{
  "d_model": 256,
  "head_dim": 64,
  "activation": "tanh_gelu",
  "lr": 0.00125,
  "beta1": 0.9
}
MLP neurons of a small language model. Each row is named by its layer, matrix (down: output weights) and neuron, and shows model dimensions 0-127. Each number is 128 + 32 x the weight over its row's rms, rounded and kept within 0 to 255.
A block is one neuron, or neurons of one layer that tend to fire together. After each block is what it responds to, as a language model described it from the Wikipedia text at the highest values.

L2.down825 [165 129 116 118 156 112 166 127 120 126 149 141 165 140 110  99  98  78 140 114 170 149 182 137 112  94 156 134 185 134 105  96 141 128 119 161 152 205 103  94 121 145  87 146 113 121 118 105 122 131 234  80 130 151  99 116  84  81 115  71  52 108 105 147 128  97 101 119  95 113 122 137  83 189  97 185 118 140 158 141  90 190 103 106 129 146 140 121 102  62 145 111 146 107 117 113 121 156 139  87 119 108 110 196 215 103 132 105 134 100 118 144  78  73 133 141 142 164 131 111 174 105 107  84 114 131 103 106]
Fires on the first piece of a longer word split into subwords, such as P(opulation) in infobox lines, (Techn)ology, (Circ)uit and subt(rop)ical, and on the "==" that opens or closes a Wikipedia section heading.

L9.down127 [146  90 205 173  87 162 181 157 161 139 195 158  87 114 153 133 147 153  66  98 116 150 141 188  97 173 172  94 184 109 138 136 136 156 156  83 131 213 129 125 161 113 105 115  94 128  99  29 121  98  82 165 132 107 113 137 111  96 156  98 147 107 165  80  80 127  94 102 118 118 182 134 125 116 167 117 133 124  92 108 121 117 165 143 135 158 152 128  96 147  91 149 128 133 128 114 157 135 170 144  99 122 127 129 121 161 169 136 121  91 169 145 112 107 129 144 166 172 110  50 139 131 114 123  77 132 188 106]
L9.down236 [120 100 148 134 155 128 122 111  90 132  56  92 116 115 111 107 141  73  83 146 152 101 162  97 154 110 121  69 155 133 106 113 105 125 148  58 106 151 131 125  93 149 121 136 111 133 129 170  88 135 161  81 133 114 105 116 173 208 102 147 113 125  87 100 122 111 159 159  95  84 114 151  92 140 166  96 142 106  91 143 143 120 131 181 133 145 120 139 159  97 198 108 149 113 153  61 143 131 136  78 163 188  64 161 125 132 167  99 132 217 103 115 151 118 123 164 125 136 132 127 154 150 139 112 132 154 125 197]
L9.down789 [132 144 156 150 219 179  83 174 138 126 153 106 147 146  63  95  79 112 179 113 151 101 123 154 169 119 137 137 178 133  98 144 131  84 125 131 181 151  71 137 117 108 165 118 126 175 112 139 161 124 177 117  83 150  89 121 132 164  95 112 117 126 134 161 196 160 160 161 138 112  64 148 171 139 123 157 181 138 142  90  72 112  37 147  84 115  68 123  86 118  99 172 115 154 122 165  88  86  69 100 152  76 120 145  78 111 131  76 111  95 124 112 108 102 109  98 192 143 126 174 178 150  69 105 124 115 109 125]
L9.down919 [122 127  93 152  89 182 114 145 163 100  80 133 149 115  94 115 111  80 134 145 153 137  90  74  77 160 160  99 148  80 121 203 161 137 196 112 135 194 140 117  85 144 127 167  68 116 108 157 144 139 175  71 132  85 117  80  82 134 111 112 150 136 130 164 133 122 143 131 180  87  87 166 154 116 185 123 139 126 120  41 105 105  71 181 113 114 123 153 160 122 132 156 118 144 122  36 106 140 120 123 151 106 149 125 126 102 114  83 110 125  88 151 129 106 126  80 124 110 150 178 140 154 138 107 121 155 205 139]
The second word piece of a word split after a short opening, mostly R or C, as in R-and-olph, r-ub-idium, Gl-ob-al, R-ay.

L2.down981 [144 129 151  74 107 112 184 122 102 149 103  85 128 122 147 155 195 116 101 160 204 100 157 135 100 158 199 134 126 134 130 163 161  55 138 100 113 124 175 141 113 119 129 159 197 153 163 127 164 118 100 124 141 101 108  66 137  95 147 117 148 140  96 122  78 158 116 171 141 117 152 135 102 161 115 148 118 124 120 141 160 112 116 108 106 155 128 149 167 223  92 115 163 161 176 135 129 148 178  66  99 127  82  82 131 158 156 107 101 171 150 103 180 166 116 118 120 151 145 144 113 167  85 130 122 127 153  87]
Periods in table cells (decimals like 1:08.75, dates, abbreviations such as M., Dr., feat.) plus sentence-final periods and some commas.

L8.down413 [156  88 108 138 113 151 130 107 127 117 139 108 201  52 137 103 111 181 105 138  95 148  64 155 119 176 128 157 100 109 124 134 185 148 183 121 129 154 166 143 173 127  87 133 110 128 145  87  91 100 148 123 106  64 162 151 128 138 179 128 163 132 184 142 133 134  29 151 139  92 152 100 130 123  74 116 109 120 177 128 150 127 124 194 129 151 140 145  92 132  89 127  77 130 127 169  59 135 140 102 119 146 161 107  85 105 114 147  74 137 120 155 121 161 168 141 104 179  93  64 118 191  90  97 122 115 157 142]
L8.down550 [140 138 133 142 175 161  86 154 122  58 152 140 107 124 134 114 120  93 121  96  54  79 129 160 186 126 185 109 112 106 148 141 125 143 125 117  71 120 166  77  91 151 124  97 158 142 134 130 137 151 112 140 114  87 125 139 136 171 191 123 149 113 159 152  98 156 197  78 133  95 101  99 123  99 127 128 134 127 108  80 190 129  44  82 147 145 126 151 112 123 185 104 143  90 166 125 147 161 148 146 185 135 160  33 169  93 176 123  99 132 102 162 117 130 133 145 120 117  65 151 150 138 120 137 152 136 146 181]
L8.down796 [152 139 192 106  88 162 129 165  83 126 181 121 125 197 106 132 163 110 172 134  72 155 102  82 143 107  93 153 136 128 129 133 105 107 103 124  77 105 102 157 147 138 141 135 130  44 133 192  73 168 191 169  83  96 115 163 109 166 175 131  86  98  98 187 144 135 103 127 145  54 170 103 138 160 146 132 150 125 159  91 132  95 188 142 133 127 139 175 166 157 115 153 120 187 117 118 157 121  52  94 144 142 142  82 121  73  90  94 112 147 160 138 152 123  62 114  21 101 152 182  83  86 117 115  99 166 172 158]
L8.down1018 [112 116 143 114 127 120 194  91  75 133 122 112 163 136  14 117  64 103  81 107  63  99 137 202 127  97 142  86 107 107 143  87 113 117 143 129  96 117 113 129 101 108 134 119 170 131 101 112 125 138 140 149 110 103 109  87 166 121 146 109 170 128 125 108 158 145  89 181 103 154 149 137  66 111 159 134 135 150 159 139 171 142 121 155 124 121  97  95 105 120 125 104 130  88 143 168 105 160 178  59 200 106 133 159 156 131 177  71 104 154 165 152 150 108 135 124 129 100 187 116 130 103 140 133 193  91  75 169]
Mostly the comma after the leading digits of large numbers in tables and statistics (1,850; 2,754; 1,200), plus mid-word fragments after a first letter (C-ab-allo, R-ab-in, C-ru-ise).

L8.down54 [116  70 172  61 184 108 172  65  81 141  97 136  73 158 112  84 127 138 137 111 176 153 190  96 132 128 123 154 123 124 148  77 190 146 155  88 119 124 172 163 150 124 140 136  99 160 154 131  99 161  59 112 130 121 109 126 183 180 169 179 130 160  97 155  94 129 174 136 116 122 121 126 141 127 193  78 114 117 119 104 108  92 127 104 120 106 141 116 102 154  95 133 165 155 150 155 147  50 129 182 157  70 113 137 146 160 109 119 153  96 102 168 141  91 135  95  75 158 102 154 170  82 124 146 117 145 156 140]
L8.down292 [ 89 134  74 104 124 150 169 106 126 119 154  98 178 134 113  63  94 118 117 150 115  82 136  96 131 126  98  94 139 139 114 122 141 116  74 121 196 153 121 111 149  94 115 134 118 100 121 135 157  85 155  95  54 132 109 118 100  82 136 107  90 171 147  97  74  97  60 161 131 158 177  79 101 101 100 139 159  94 122 108 147 136 141 125 190 153 135  95 172 148 164 129 100 179  74 172 124 132  93 136 131 196  94  97 173 123 180 127 126  61 156 125 131 179  42 115  88 132 113 139  53 164 104 182 146 134 207 110]
L8.down501 [178 107 148 197  66 138 109  83 133  80 131 184  98  58  93 121  98 130 152 144 129 133 125 135 111 125 188  92 136 144 107 106 103 172 144  75 140 164 111 110 151 138  94 149 132 123 126 179 143 119 104 151 149  84  85 191 109 133 120 177 133 129 138 126 132  87  94 249 137 135 182 208 167  65 139 111 147 110  99 178 135  97 109 114 112 141 112  92 126 115  92 155  66 154 161  80  98  79 117 144 142  29  93 213 107 103 105 111 120 138 131 104 115  93 134 110 128 140 132 144 128 141  68  89 141 119  89 179]
L8.down507 [147 125 137  77  84 105 131  94 173 149 159 147 149  71 139 164  86  59 141 120 104 115 125 144 138  96 102 156 114 134 100  90 117 114 145 185 146 157 155  57 166 156  93 140 136 174 154 157  76 130 186 177  99 118 122 108  85 100 151 128 145 125 126  90 131  70 100 159 141 130 151 109 121 137 103 138 173 140 105  94 120 189 217 131 107 127 147 179 146 153 162 149 117 128 175 127 151  88  39 145  79 190 161  83 121  45  82 112  86 188 131 144 114 150 118 111 155 110 109 123  99 131  91 120 128 113 131 139]
Word pieces continuing a split word after a stem like cons-, exp-, arr- (consol, expand, arrived), plus closing == after section headings.

L9.down134 [135 140 104 110 149 136 107 114 181 152 127 139 129 113 171  88 122 147 103 177 139 128 108 126  62 107 162 147 138 129  89 113 114 111 123  93 163 131  76 116 177 105 130 136 107 139 170 131 128 131  94 137 126 133 107  39 162 153 124 104 180 107 113 116  82 171 161 117 109 132 105 115  62 149 165 110 148 154 119 217 142  92 153 132  99 107 154 119  85 179 150  92 141 129 172 111  97 131 182  78 114  78 135  69 155 146 119 125 125 114  85 111  83 138 141 115  99 151 132  92 101 151 135  99 154 156  77 117]
L9.down695 [145 114 150 137 124  86  90 127 129 151  98 203 100  91 105 160 140 184 153 141  92 102 122 155 149 172  39  71 157 111 114 117 111 123  98 119 101 112 159 124 162 150 154 141  71  94  83  67 144 154 129 141  95 111 174 114 129 150 141 125 146  99 129 112 147 124 183  64 128 104 115 180 171  70  82 174 122 105 164 124 198  76  87  80 136 136 172  74 119 131  93 186 145 171 120 119  82  91  76  98 110 129  58 223 141 165 140 126 148 151 105 149 139 121 111 117 162  95  58 100 148 142  90 121 118  96 131 113]
L9.down773 [116  89 135  75  41 113 108 132 179 127 112 102 115 148 120 124 108 143 103 108  53 155  83 167 126  92 152 147  52 105  63 112 152 156 156 183 126 224 171 118 135 109 121 146  86 167 105  56 175 139 111 108 154  84 130  91 111 107 107 187 142  88 157 144 195 131 126 134 119 126 158 167 133 117 118  93  66 103 114 112  94  93 126 168 110 170  89 160 112  76 136 128 147 105 185 126 111  73 164 148  71 156  93 120  76  86 110 159 122 165  96 166 161 145 123 148 127 176 204 156 132  94  44 131 177 113  78 151]
L9.down1006 [133 136 149 163 162 175 141  92 141  70 117  92 109 183  89 134 128 103 136 135 125 115 159 153  80 144 135 108 129  79 114 108  83  75 109 129 157 110 154  79 114 124 103 166 142  85  74 156 121 164 129 113 107  53 115 204  56  71  88 133 100 111 175 127 130 124 169 153 156 124 127 104 143 122 118  64 114 142 120 100 216  98  94  91 192 195  80 170 135 112 132  85 103 176 119 140 112  89 139 121 113 183 126   7 135 102 157 206 114 137 160 157 135 114 115 111 123 126 105 159 106 139 142 120 145  80 150 159]
Middle word-piece of a split verb or noun, coming right before a suffix such as -ed, -ing or -ment, as in rem-ov-ed, am-end-ments, def-eat-ing.